Part of a small language model's weights.
Size: 5 heads of 64, vocabulary 6683, 14.7M parameters.
Architecture: rotary positions, no biases in attention or MLP.
Training: a variant of Adam for these matrices, 4416 steps.
MLP neurons of a small language model. Each row is named by its layer, matrix (gate and up: input weights; down: output weights) and neuron, and shows model dimensions 0-255. Each number is 500 + 40 x the weight over its row's rms, rounded and kept within 0 to 999. Numbers have three digits each. A neuron's up and down rows have the sign that makes its largest values positive.
After each neuron's rows, "fires on" lists the tokens most often at its 100 highest values on Wikipedia text that the model never trained on.

L5.gate638:474495464515526515550456499493546432520463515504485550512455459487484539511537539524459562542572582532496614570532526482494402498427519479473575534434506502526446505466509526484470484476506561519571435574488487528499490493553477528468500552531440437568550496535486438478482464492516564550539484545495443532420501482473502567507522426467466430508520444449465562478487491498578571517457426529553575460482450520479545502598484437448518512550489524529531474568497481540452496446541553490537525468444567440539472499480507557530435428468505473556450597480546529521519531496543502481469526484527484475530519568483453566521542487511482486607536533436541492504532457486504508385465519486496546468493535551507515465590505492492511576460565491496490544507493513505525512498484564
L5.up638:449563573487565456557445506467501511493477510478527528501585459521530525401477487472491518487504431513481538538486528448517595519442425483475479530501482507496504567417510551457443504468519502518518461456518559480567496511458428487491541435463574502560431497465479519521531489573489455471465561544454478498508537552524414507509505563463383554502526524512448416541477472530513534481495541471437411546510501509505529471545457520478407449532496456556550486510449447577563411508523479514482536488514505469537572396548529531435515547504527427434453436502548508544536504456537491523507448500496519508520489539502504474544489465486480494509499506515529535485577567503575493520576511496504482557526522552423478521471562502593513583571522462498471453508513434488467502507530474
L5.down638:532528466519494511460500549571505497516451543445577492520490445489480521574366437459482512517551598542515470422476412518470483466487548428614525503416522496535474489515518460561530504508487494540490542519430478540486535507559444511528491531518418494466478485570532526425493508532446561526550411497506590487485499459479562499476484511462492420492549523459521568522582480501457506470541525523490522492453451481488486537480457547542530512508459484455477478461456503482484565470488468480486399551514553540502460561477491509493480482508503553546514449567488540492540473527442474437547493499448511464516492510457496528557518542466490503544517526466438503507484432504468550495485476488574510499464456503558605458535451497484543491430464546477504529514521530512526575510481520
fires on: "18", " (", "19", " ", " place", "20"

L4.gate700:482539488485498562563513458490405451396469432464509458524470495556437401482512567492476562434560499478501518456471463471586500456476533473604486468484423538555481494504431505451539517496524472515550457512508511475507451483492451551462558551492511472537448505503454437524501474568495521533537530412507466503485468528560516522481519535505448513455508478526449448487500495490551493441551504395567526479492489462495468437525474462440464495511527524439487511468519503458396516454453492530520489457535464504440510519546555516463537522512494540456550528489492496461534503429500546475477485553496436537553516559552523495443512462471442557531523539501517447479437451551514579539546525509389494507504540487524504568487514534489466528500478535578542607480477466502418547483544458
L4.up700:561454510439504456589515608463452545439538482491479523550527532460540442536467486477541561563474527518496588492482519478463472557491455521473598518545438564468498526500511493492501505484434554516530541466448493430420541487526514503499543547551530506512465457526471576452471505545579606545482458494465521484467499534500518527491586533558509530496502506433446556437511570406416507472493537521456487524509398582477541482499486447489465480511496523489470507539494439526533511465455492466522525507468540507539482505450506467506513492492520522583526425466491503525532493400474476493486496543477486502494549490525485546523507511517463477497560502467539445447504556487477520463481544436567499484480545591530470592534540522449539488526431504536494444483438613517494526452517498
L4.down700:469489491507493510582500524524539527440512493541467484498585564535556551525486488538470516488569450497382479504547498497488484464471558564522547543544500510531463446492530544448440511510501560522489541537538529474487542459505497539476492532573513541558548519495465485469497460515527498536596429451483456442463509438540514482537548519547481594550461524493498551510524549481464480488536485497483526482553543441448558491494476434533492444477564527492433451462462482461506535540478589501480498534488528456586535542541525561467496591515486525488496473508520505509548280498511552453509527542427463544504588566520503494468553472595533503502504461496494519430483489457513490577548475489459481537495523504477496546457535473476507481561458497488524488543465510410443489510586489
fires on: ",", ".\n\n", "."

L4.gate567:486520557558462513617562538517399463473469473500509559568525498525453456496526467511554498450509467455505523503500454495486503462508525518557484517457500457528415556605482423423512524432502519510576516555482549525493563476513489490521509564427456489534448494449482507551458546515488475468503465527559512505510545566549450554510535491521517506484507471511475511516438529514472478543498519505536506514462423454471496494496520453549473537459486522474495488487544525494541566498494606476544546545469412410436460583461463549580496508537534435445497552542494527465506539611468553523472515481514492460503569495516513521490479520462515512513545440423491492572500470538448513493544415512490438455522458574488486581518512593508512522460514503512467454489490457501454486493465479
L4.up567:410530556519550499549539497429509541506516484477485549463546568541546478552487457489497489503546554462448494506553550503546480546449480447535516501439529464490503473546606474491481524468570471527563634453491428547512482496535547482524567510485531546460507511569532550474479500511459566526495481518402368477405486519519412509433456532516499428563529457501456546455472518499541512476470497536513502513473467462497535492464476454553552536543518482477515478509518463486448507479482505500526510534465557512528461460493481482486468463575492492499566611461444556507513502466504542469500444529519501492487485573518522504549492520506525520507491571517437518474534531434526475440557509528466511489539498447494422493487493513525478443500523469525471485562535499442421507506596512
L4.down567:520553469450468520531472554558532548453472501492467532537476498457451547497496448547503490489509604429538506543523541511578462535554436483513538517475518435564412476539444527583518440535589472471535508462560465539565526483504534514552473495569541513432531531487534528560521489476506448536533518518478492470413470529488534494526447553520481498522570545501494547467512500523499446479547481534592565484459586515470462475475520459560484463512499507544500473506485386510478456511461484537485490464435555482474494503471511484548468497532511509483583518477542531601517449500465515563567491571500489433503531514591482463403496483617430456471527507480509493457529559409495491490522481499507530489593529522550473403492585536481461468529505484484495482520528513523515491545454440
fires on: " ", "1", "00", "ert", " length", " |"

L4.gate607:483516517494534485597519505454462544488444520371468556517470528508505493530576528504470583534520500447505501495522473480594515523466486517541493521553488555444532576491463445502490535545477549521487459493457481450470552536389440453553533486463453381460479539507434458497544520559501587475516476491483434560448481496568408534520555500457533547515473448527513580494465513401477486512440437421546588467495440473474521538422499489493530489484460459573545471480488364556490490487491454486560535466569491505455460522564505564545508577512459529523482527465466474487512541452564505487517455577499516499523510512600560522500514473456459498534497504475485519555469507479463543444502528476506503539444510538523527477515438502540512507516449470551506490523421525521501559484551494
L4.up607:483445507471459441526500523507447434519466555547476491496416498461543490494525518508507515603482580534531524489450477501506474478469462541509512496517475536518562563492550503569417545421490451516530498470495492502461560531475450484525488527507466517547472508496412562507499437474555483484504564463515483533574485540494474523476505433551543578534501506546528530587469521456467521517449484443472526523496559502483577510511466510512503541477513486513535489474478495509514493456478435508546554506478570455503526565586534423472554522447487528603452480509514479522486490465474518508483426529519493493514480495479555519484545589474465402468474500541443533514446521584473514516507537473572520530520520553512497476482444501559445509504492542493525530548443517506520473503595565
L4.down607:513466504438464536453528454501534525477539548521462497541516461438516478495446531553519428494552558524465482493496469557539505559483447470453476474452519514572555518511429482488496478412424505528500479525507601564468512453532492535483532544579474547505424538499567520491385541518512500538560530431576476436522522512416560474482484442490476464508463529501544440556496548549586554485428487492514516470468507456487553405484394497453464569512534486498474469520488501470519489443549528499547468550524472508569551520468549458388528522524534476517562481525585534477541512477484484487476528491489543497554505503483538503462438542565510435560497512495513516545517415488474520468513546514454472597486467529552490488576403528529447478483496465453523533518516476467485512484429499
fires on: " m", "and", "-", ";", ","

L4.gate221:519419513485416526488476454413511462485520484474513547491455509445519495468542489516556537525519519499503437423540553524473534462494559468468542473463424455487468488554522507524500460456562539523506496496460476586412509536465442494537497550539542504495579489492527545536481546494508519459571477510524483581556476473471515531386483565507491481488479479459486477488494516470550460465514443492505536499524516471530494535555459476463465506487491489511463495454549563452480505506514486518517468478549472422459507534480483522518585543501517494476609430542514466471491549468452464496502448475428464486557476613550498493526480471491478516524511499507451508461476470440492582490501521517510487435440453554442456500491530539533554565458544427525552514496528475494551577462507514
L4.up221:457492529509472528491496514492479536538525538530482455471479514510490503508427448459462471485476498514519483515473496517500469485481542522491462506550535556445468510521557469466479486532454577536546499443500465581556488493517478551495583449469481535476477527536462482471596521521552530487525509515475524541487538433467480438489478546508468569550396397487457446520537525545470496481415560451527566460483456491588483508490538572504456513467493454494515519495467415447582451536532498523503553466501483505508520499483548457500480480524503440511560427592477543557470511556519512565429540528528556539530469494586498457553488459491525598536469529490535429528526535560460558534453524462474490530510442437585569460515541580428494477588497497541486440488506472565437530558577473
L4.down221:459492542485453439462571515553504505479528518493507410481524471504520537519454401478522449509411503512472510511443465408527482564485534508529497588539555513544525522512533517521437481490501462501400531437534549550510472480549492476515428526509530577525507489517532529497492555580505518525454489542535553480451526522502526477569474461507537559563530479546520554532507502526544436537500467535508527482515507489593405573431468538437433437525557515494494427522500474549503504470495540494462604423588454513475590561492544504515476494509499527510451456444479450504531454505555449509527542496552514541534501431504415451508476524465506468453501540500523464470466448518435498510446523465517487533513499449515505520524468521549536495478505490524484495525483468486471468490466526
fires on: "ty", " down", "y", "ig", "ly", "ge"

L4.gate745:495493462520393568514488478549523569462483526562537513549449520495503519445495414565577512512549483504436490448518493419503534546535572520506535582508460463432485499497503445493550518406537534455484484479526541483496557487492510455536528504520550475516465515502503567514430486489473536483512483528453531559579494491526547519514518565478496505463471482564560576409457445528490475524524448492516465508496502531451499497506496577550458487494558484442443526537569492544488496552520447474616591450532567506495553509483510558513471497458453466541512480528484508392575539535482482449534412484501479519485484584463512450582442492482476517520527521529534549595567539467466507476494577465524458454469531549479494473491472566493491542412503567485435504448536487479569463448468435
L4.up745:502450534558479532474550532473498451462481558490521488511483481507508526535443501434541434542440530519460478465459502394442502448538492530511573489512495524529471497598430581507485484546518453487443448540470530442519542441499515498482519507461523513561449474452503540504468441515521533422483514538574469551531525524421554577461524462532459461447529435501473571433502455533498448471545487457556550481491517446436509526516471549513444510521497479504515543516469497463543504508517439504471534450449450551496459427546502525441581496621472464482424430549503503477570488457519456455572478468496466490514471561521508542530479561492538530495523451493459527456462507456542466561519532500508522530481503448481486455513525495477489521470510495542533446421489428457444495514440524
L4.down745:450506541502495478513504483492500533563433448425465497446506526520466576546469482506415459621459436520470420513495512553505537520481538454504472531484494485577523492498591452564474471480487484491549555554489554498586549507459487530601494539504485423464483475464512492498485516476496520473446523511456520409505519524557536452543517435533480471545499598496492487489517518494512535474442508449465467515495544524500484543489472469475393478497428487487485534561512519525460571558538563567491468521498467535479554415464478492425481416441480483491390492498507520475514488485533476509486543469437473577429543583542550516484522404524515474545454418455480471486517525471472470572491542495587479549468522411486482473483428463554441558464520495543517473481495437474515519483470520
fires on: "19", " ", "18", " from", "h", "al"

L4.gate102:470465495489486552513515485453461499429491517527479488537443506490518483477445533398557499468531509474474573498468478582495462506424503440556580565452473501424540520542497474511482513479543471521564535470475476501446474496513477532465528501466464465464546553517481462533484478415485507530574502471530438581471527531496513452463580529432516482461544509413554571471534468528542486463526488508500474537522440494454491532495471518545509459474472537435438422527502458488538488462505498469528420458556459482509510478476447522528423476540468506456527460541556463517577495512502481426517510488510502502481493431460496441498416501449520497550562459597518518451526461532453501560549471463502526504586505513516447582495507497528562543499452553536495530510469487498571499476453515
L4.up102:525518510520474503561470523453449579522507472536458473574471488541508479533547526524478538520451575518428523562560444549525498459500415518484441508448479448483493507531475476525500496491496555496516537498578555495479529475492566547503531476518475488548498498558468538523547464517495548526579542464527540474434426421464510513532481426436485494477520498517490463513487527517414530494454538475592464611569456526499490490520418522509432530536507524494448526514433429497583472445485483470524505579535516491433482554509502527548467452547516536523471466491456483436466506490513518531552448554435419517426466508457485495520520494560450514532444452465494467519513503518535508559476505525497498483503453515462501525487497496485521561407522561532530504542512563538550437522429454
L4.down102:493498538516532488494562559500471587516482501450574517506454525495473493501457509527495481481464498493521477474488492496511482566455411526531547524515417488534496511533497433520421581504489468557543519555519486564505448497528499492539494471392515467485460599435527540523586496449483500507525493483545490493533476526548463517543424515400454522584495472516524520468474470489511485520485490548560463490483453573467486515486507459536548467482524534448456526537588492496505501417522424446485473515513544487525529486512569408509466501520505495460550483532505469452556483480539540467556512588405506515496481508445501568527571463421500467543528540467477474459537503559440454490514486485488520521479439506553445526585478506549464474457590561461397513484502471428449438502561529
fires on: "ed", " and", " (", "ion"

L4.gate248:477496432515426473506509435505509519425447498538448544480482518494439511538530503505430528437487531526506484506522517457497487477481532485573527539401532397518450501567505566560532423549532507552484521522537540456446480533506562453520491459432520550454550503529512489557511487453480539496487547513535481533519496441489519555517498503495445539528436499554548468449584464457504534430528440513456525467494570508498547551505537462519513525522504526418565434512561484470489483437469474543475617528501453509556487515523496572529478548466538551504503551501440484435438515528538466444476410595551535558571467463456518542502534496479486518494508520571564641481516532512490558486474478541533501517535512498491518506473453491506463533516454503461546546514506427494500525478418529
L4.up248:473530481408520463466407504470524550465501547467573552421437437442520518501561455454504496432539503483447544570454515505528419497514482501497479498427518476520530476409516437479480492549423552552568476556518555482550506521480470518579463552497505534536499421466466498510544514482481558491486487546536499446489456411567535551466533563475472592485509559559464530471503480525521519509497520471484575530460548442483504480477545466505496574554470484445509505581542509513511540462449583555505467544522521520523459470469573464515471531491546437547535585539572466507548449468482437453493574561518487512503477481511428501493509466484466523510494572469580564478464496454501506520521494487534474552482484534475502473544512519497434527491462545442530496494475481448434515500525526
L4.down248:489488509521416546508443508507568485508496509511518591441478511430448491474488470514526571513490495422530503471487515470472450439468448489463429501475504485464462496538546498475492531453483486487509523474564477502527517479516500495502482516458529513489485528494453504500476528457538586501498481521484475433466492490495486476475443482501503447439497546531554515444538587477479560472567554522435461497499555536511536480491538531483514543621535513496544475512503546515532557436550505510523554454465426547538519544486511559512543486520495461477464491499483474485490386508546571487519519547572446512546430541490414540577478510560574490484502476492580555497494442461483495502492526492454502526498447492493595493477496456570493447540424507505578524456543501541510457557489477
fires on: " was", ",", " became", " is", "),"

L5.gate233:501546484485478503550455540558539534494498506512407513526457480534480481468522574509403523428485516504581550499502444453546528557479496479540535578515476454505455539446520555486458490459455496557515465479500440513497561442432466436485505470593591512528433523490521510547522500578474532416492479508519485509487543469528525569529406549449525551526518539500491561532481445489499466524441516454481488505487511478531518487524461468532480488503583466530517442487531469525495459503498540496487486530518510492503448497541469557513491484499607557470417508589492487469554536515546473545560483506569521532540543497543514467493507464469470467561488571461524607526480479466536539419524495463533484514463480532446495448458485463497499565499520572442451540499458496569497555457501517
L5.up233:470462547557429618505491550496460480492537463504523473496476476561491506406512485437534494471401585458601583480512456446486549543448443530538556518527492542437469490508473499412431490500481464501506468465440395518504484549483460474570548517551558484513450595534515498489487445543522437440464478494448470546487536510492531533457430468473529456509507519494486552573499489423531579491496494438451485484481479539475474437532388478451478523509585443497567474502500417472560514518475556489505473470508493480489458443560490554547531518471539548480498496522485524449521475480479502531466471519515487484436529502494521512490493486511490460533486477478520557533464427524499533531551440466572477511472466586478512515486385528487524512505501484494512468458515530513565490496480480
L5.down233:445500511528451501458541490449480469487481439496522463449483477527514469489504492464582544505441455482508510505523524519506469551570585531523533453464497537467500526503533504463437496512508449492482477441569459474528458538552533438498526554502535519535565512484535468500540423530519523468503478486469442447516599549495527548496490512427471431474466514405443476477497569436506520532508528490502491454564521541538504509494422514459495530441542503447486425485467500479508478548465512500514492555531499503504476503465562552534462508484504515395429491496512500524476567512489481516489552479488442454535555559428518584454480552481502487545508478438492471544389409515512506466511502475514535507449461561517580511451508535516440457509437516512484525467414460523536525481411458
fires on: " and", " of", " for", " on", " in", ":"

L5.gate766:476538489550493522525472550471473492550458476491519478491466502460494515431532482492590433478448506485516542581458515466427428542443529496467516594515529477462517558503463538481527470508579558520531461414421612528499550472488494536536547417522521470500553467520565452536471504486461513510451477437503498494444424497519532512479558511415477531478445558493505537464550468440418468524458481485480462433503501479522458491481493514481471512559533493507431479514482430431509423515567527514480494452494435508446494502420468582539501436449492451481556554495500435458470522513531428493500535519483418487488537458480485495465535487464499557560495484476523564502535504419449506491515530451491512493521520499502540486556514561555547504480472527535565448534524512537505518465433518
L5.up766:478549557533459575474597423530499507479565495434457526435477421535516548574504511450401515476430455493477518471475489479468497533544564519504479490549479456522459486554519541602433502534520501526518504510478462509506505494457463456492505486555499528472458502430482446552499522514501499462536504503513449523507502533472600555525429416467576534466504511532504520514516517466511482464556445440522537483533508516542408469474491498531530500472524478503477468452507511410486433486575547463538467494518478545474480540443500476486490495443415525447537453422507463519418515407488543554492497505423493563507517493571471493524509608483431503563567567493486451517495444514507463559513513457534542503494528395402533488513522507548557499511507463437477485493502485484515485553499477
L5.down766:471495414491444584466543542420579540604497563504474518525522497490527492442494484534531522449457511481472576615564518490549494536518529529434553531482527501563536436469510475450409516460524449487512489428476472493535484516465549492545464467514610516555509435500502480489571424488529522485478538543436478512483479501599508523496494509524459530497525551471514495514489459527454558477527540523530533458482484527548439441503470569416518483522536494521537469570538457581521486550551525446473480524451584540476475487487481605579547471534563487475402511473479494548522521515526442502525523505499494543512528546588477524473529458549548519474587425469533481519507539516506463535490509468455513481494473516593565462525531446469517519491421533500503487548491481507515395517489504
fires on: " of", "\n\n", ")\n\n", " for", ";\n\n"

L4.gate340:427501514455465586623503523491511520465479446519424534485471502455482481458577527544467493423455476386580526459469487481573568473467563465512470493433486528493529478479483472449441497532494505492511476454477484461432501466467521424520482533447519494523454496472494523492480489509577558434475551466507457511537491519444486551506548488500488461474529515495484509479505511477511476480468494480484585488547526472470514466479533510471444478471560483571550520483599518467527473487456522529536606481528505492517537491505460549544534507564521503550526438460448496470460518468490552510457434462429499511581542531610496479551573444467460519471477522424488508493395527507528484440506469391505530502475522516475464420449512454509506543481505491526539543474494494547490536514581485
L4.up340:486486429418494483559456480439535558503427470499507453491482462497485490479472535568560444479482410452509496499474477439466431486450536421509518502561523485509530541495496403490537569522501484526447487487572557461474504483529496494562542499503494480539411495516484419507521444474506575532486503553427545516425539513525432495510563544533469480501536533556549467486547515471572472553571549558445480488533585509523540486481536464455446508588456481413470477457550496533529532634486520488473549506530512509520469443533471590526497475502468400475538500493461472553539499566427522475476450499550459497506477492486538507554472537485539526501560522530497508545523479492542513485453481523512536523522530460519492505493516497437504489426570494514548533503524475557516479527475509
L4.down340:516514475517533535585542483455628548549505451546535532520504467540531512511494504562477533518535526466472478465477491510538413526429487403536430528533492493503540474522490503549460517528524513515502475478561503511521472519501471505498481534543497511509510425517447436534464459476542561540496477473526516407513523533474477502508571520496491460424443502562525561534552469515514536544537521486476434540478550440569535505516479471475516569541510517471504556508510500430437532600493512504433432504519497490471474497520446484501473480484538475505476442486429490502512420490503491529488511528616462434476486466445467572533599466470538484423444495454539506460548470496490468507467478476569507526495509423443471491485492534462554444423482561480477521466495457483498435479500469
fires on: ",", " ", "),", ":", " Japanese"

L4.gate424:431487497557520498489532543542502488461458443457507473550562517463478511504483515527484542423383542566483518513515554502579581455514456517533535517543473477526481528497525535511507540424511495501560535563507466466506493460520427477473436533519491538480538559509478490518443437438495508550495540530478506552499533505472441502562516472418476450492536503452526465465494517352459493444516466484459486502420472474535509444500501515469492503481536498560479444524529429490463487441578534464507518463567432523519424576488442544623557492514547524502550504556435496523563566519413530409503467503482480546479524469494539478518532528502505513566412502489592492535521441524531525574525516525493498506528509468488466505512463513520487491476510522458476539446458538436460511450422477
L4.up424:507573492517540492448470494455479479447578577537558461454434462463544489453470436529452450494491472482531528464526465525475558418487434506504492520447495450534448501466484556449535545435558410532538535542472493551535489482433465555465480475554527479526581474482459573496526536482450471451513499476570528510470555510570524511503502495478466457499521547491493490480496572543522587538515510484518454511521537423469451446516505503468474478428600541455510495571456452498551506506526525477436532483511564508554534485479492511469411551503473463430493457493457568400529494548438510567487422491549434551495525560455497508556511533507452522509530468497506494472517527544468496470514528487525508466473486561469516548465468474533514458536447460471443504505430416453487467519543484
L4.down424:531467499482524447536447530544460496521576517454528537483408501530490457473436514424483508507429553520473515505567515479359571579469499477482552482446545483528436460504493578536532545492501477460448577506525521509548466549472491560474524488581495475530540554501437558551449507394498497466451541526492402493540588501484464487505523504474471574451481542520544462533503511529532532474554443501477480481445460539592487513526494551430521584508536530529481439528574509452477446477456503523458559503464422465515435506507520448464483526538563469510583460535552476495484620511516498524500491526504443503446488480529509525547462533451488529534525538485495460497534476491455429539562487422482464457438475519523528456425531502474536477503462450462498539473530513506513563559501550
fires on: " ", " than", " about", " (", "ent"

L5.gate239:566609473523493487481485504515451484560440502520508544442448507488517438535518555432524518477528552531515539465508451511445557437500533490471570505451514505441448526440548521513492498544483436436549500517516496535524523464489438525505417564517453502425536483451452477538535493487456518453492551477532490504424513512516487437548573561472474624451434491461521498522498504447536457524463534471505479535523488472516447522471522413470514485483512534542457540494558487481506498518503522445503508534469591516478563556451452531515513482450556503468450511461461436517570512492489513565493477475468514475458518523515500565533537520482488572555549554444552488549484459443498500471473486466448550492466484438504467542517563490583530581525512539613430569444504521550516544481529518
L5.up239:472591519482510463500486511504496595513424518484513551456484548492506493545505455522447570551476438552598484504518435500484462496427468476478591463482553516497487573502463485575432487581568568452517508475541530523510503472439481495440485547415533455505435547489521513505527471489573504540509488529467591495533559530482468532501472526535451532483468475515515473482478493510442525470421514490463574428550458530438453500509451478600480517423460515561439470504543429489438521515454478477506578517536525542466506495415462503496428543472503510513498483503480444439528492564517493528505502476571567486525476414517465546476447513487492475525521497553487526577572492536477489581525496530538451426408534501522467547511573465491496479527546515535467531521478519489533495460509479
L5.down239:489474492519532459529434529457468505477530527453545557488466488495527515495488497548501531568491562515544479477506474533509493489472494474586589516418484503516453543534475507501508534487563452468473503526507523539494496416415505522426455488458488425475479530491510507457456536472522576558470502464499448505543448498463407569508519526567497477525516538541501497459431494532515543501483429493518484551487497492532449508577520513556534493497483478502526457550500470480504514477590546493527455464442527493487480514526534458534535628575533464536460534542525456465467476534486533532519575472509560533531534518491578566571495516519544444523494482516466519496395500522533515410420517568476526465576500574552460486555485512514621471496498536427479468536501448491468488505499485
fires on: ";", " ", "-", " |", "/"

L5.gate632:507449500563498527429461459460481511501420490520495493504571483520504496583463537411558482462528516566496538539462536460516573493534470494487542518442528485499472530450464466445464484499466557551516552523521497497457542551545494536420482501482610523469530494516467437535454508508490524438528487502549609532463505599477495474547552480494518446502517504469500605507517453489467541518462491442598526495495513529488542545497454457529497471480482536504473476543514504513488498585520494475479514510542474562482521496448462511479442482499499553533555452478497423521567483513491446400397420501492431510530496543514560526535504458490496472511513461432504466442528544422519491555467535480516507483480502517536451429485490526534564494432546527480510545515494537525437564500498503
L5.up632:446426530519480490510520481482535493471526429531490484504543541506495503516495536509442531523510469503536501467571478420484457551446524590474467492478483486495464474553448488499476516477493466559540502520501474431523476483541549503539536449537492477562477457494500522493564480464610518488459460495476546462564502485487541568579503509488494389497474534442500486563560510444470441532473483508540512493470485455410603536551516490479444464594421480432508492467539476479456512467554543508519510444502543524478481465491461517480452428577507533488556486374579477524474502470479423426533536484539572465492517523469571456550460504497458518435496482480425500475550501513442497577524470464444545488533504535551534502484504552536501548563504475479507459539500517457449536473441470
L5.down632:474514503509497519523438518467451558538548572526570520466497490495546510469501531474424477512454478501522410544515458540453455503485428540573523471501496479482547410498434517488464518457501475471484457514444519516582433431515509514486449506523458492411520489507512454603504517496500551434524498461445481429506520522582528489523490503478545511502492556484464569490562486528516488538521564462430480471517499623498477575464526499462570524386526459532472477562449526446446513506471521476465472484463472523469456535506539496547473508526489468470371531599454477495483421473571578542529484508448499455528449552503529496453533457579537523540465516501510537576468513457526458521505528589448495510455478469536479564488457433516533552507493497539474492501468462576518436544528459
fires on: "20", " ", "ar", "19", " Kar", "ep"

L4.gate431:454538457563446502560499434593503481466507557500472504504464460466425440475564481460524526408531489504466509479524508562547554475521488567531540546467528473407370478540543434516453496517501547490552484530512559434478541380481456558463506504504513581448494439475445472502505506455504514520493536456605547542482495462506554481515447480477447511535504580531476573454498429474464445475416540473440514479499516581543504465492486543541520449534497493496476504475606510467542514470527487467515547502532481501458487543529439525551416511488507531468497549544497517487538493585539546512494531492451419453535504437440486500479497481460442493523487492533505525547480502511463484514455445477455412459492504522476533543485534480472558492521508517564461445525504533535487546490498500
L4.up431:423552438474468448500570491631476502545515539453512569473526555497474535447527511552484570539532508489505507539485492473551536457468518566520513504549522453493429512561489520568482522550510474533480497526533538483463477458478451482585513440548546545440399504480506511504521440493479472475475515539521462493530490419446526529481464501471502484522511545495484569469492426474581482450475500469476565499411514506464440453484516527559488481528466557401549475532544472442467550537562455499491522491504484475423445514537505465489464506487432543482472512492533514551537498536444534552510565471483520526464484489499538577489526482496467543488510533555521531588507517436498442487494436463511453504521479492613510527495573533487510470544442550487482444512520527550539556490484492
L4.down431:494497507495509473516446523493513470534537512516510515469542550408569498506456575561512421533483476515536539440492510508459478425532458493587491477519510534484429440570479512589457525512495501481504574563562457476500468550457459476599441450538470443504464513455473573552489496508481548473495515516469433505493527504493437559551521451508497558442442559509574529467506496510606472455522481464464520595440488506461505543506500560476479509528483509507518493512479515561486498467537454494523519486435491474570503492509529469485516477480476464550497522436476493554494471479463485551534489416434507463546466525509563596528501571522452450474500521487505519548520500484504504437405447536493541540488508460556488496425540555538521437534470436487481507484488525505517464476494540
fires on: " |", " ", "-", "/", "{"

L5.gate126:504461533532416513520497474555539491438517483560541532560435474530454497550529415425475421465543505501538423473573481499485407544512514527555520530525470497560433548468468472470513472503507445482501526535421499452493518381454509505493510487462530480522531472443477541549436556446500572464531459498464484484548503479478497569494556574483449502490538438481547548466536490486506511520505543459551545532526513439525491464513547477430579547434515530520469521475553516551426496542495559460514534472502518568563511427575439502530519571489482533451543557570574451514544495521505470498513582476563474491473478556527499527517487576446499496499508470527471493527589508483484500496546480488527422471445543504465438557457504536481546549470450551527465506504486449549501460535488473
L5.up126:480486455422531478533481467536488509422446518547533570492487453500474518510533491504415533505577489433548458540460556540548487507537442467493514443419553454550588510429539498498559465556489496490399552499553481478456537515469430488517438582447486469562450527480548544527655495523498496435547451497509466498491509529567492575598549521415474475502405563515541489472516522556530511502452501479519512475452522526548524504452530508479497543536508570467501548510480493519504553428487512412566444504531552482468524549486525512531552496479491493516480515536503503523502494473544426507507503499391486494535513481516494460478555490510500457533558536433447432504450483589514523546432496529471516511475501444458484477467535459541483434569514491436500513495472461476479490517544543
L5.down126:488465503512517550465484489483446506443423465512541555521492465557478516479505468490537531548496450492567538561486510490518477457550480510538461471509594584439562557441516569494494478592462533522500541527511472497464461514531485510483448551511460486524453493548474544494503554475495494472494493446533494502531553475529494450531536502517574457482475501474566479489458462465526478377468551531391512511568558464510473479526595489502610493466517496466495524533469516448497576481481534466546471501566481531492532473558511454500491541521481508505466497525441482436504511482499488432430543507496534480444427521460455506532490475490495502473466527455460409545496492511470482502379492411481528517483551501485436463510486540502459519596498447440488502425545451453526489490511536
fires on: " was", " is", " been", " |", " were", " are"

L5.gate592:506512487519489527544477603470527512452513461534482448463464513481469478581441499453503513521450483493573456486457480513505505490555515498527583564497492501519483516428453515494448473506442459479556464487486526550531521466529481522544507468543549511494459495476484471521498545449421495483495570457514483534524543486554520532492486547514419578479434484560468436522602460476475567480532489480476511497502566472509525521480540505477498557506493454551515409525553503529536506531518489500511528554497561577556504491491477521590563601510488464539507479540509491496467476519355448588447429480495500518502534502407474452504542548466442540544455548542560468482539408498476537526468500417501456521570463549436475535520464550514491481522449577528534456559481479470463567470559417
L5.up592:500462465442499459416537511484462542473484501550507439528511491572497456560450505472525570465532488509534457526477485417521492530567510472535438548547528548542555534566500475514554541560436499523586497498547549448484552481473540566519482454440513414585440456490485533503512478531484440538554494524567460544525479509517477508565494548416500485572466513508480454521520489547478516571568540493543452510439492463460510555515510520506448487568532549465562443539465502543478482515465473610516469522480600505546573508457560547530539495474544499507536493549427489517535506557470469508569477467507487454491473481445493391504513529481531526503533466507478490560506509573511532458497486553538449474476454420483532531441558515476522510506543536476556547495480515414544597495582469
L5.down592:463463507551500469471496496553469494451534483491467528481489556489500505492567455523468529455471568492544523556470496469403470614452525510517509487451507496545546510475517472462511540557544534397518476511468477508445416553524482487512487487538476435425514561524491510539494522476451478472499429491470543473435481511491541456513440520451492439503437509567534472481439546431505537482499562467499506474553522520486498526456481470536481392549481471506468433464468464469470539545516415475520431534454556491444472449537595503512524475528486529497450430460432521471466508439520451545471573513472592490550506497528521479456580586476438538477578467543552534521486450453501520459523470576445490520495538497517537530518468422536476490514523476511530481436499449550503554539545524
fires on: " d", " ch", "-", "s", " of"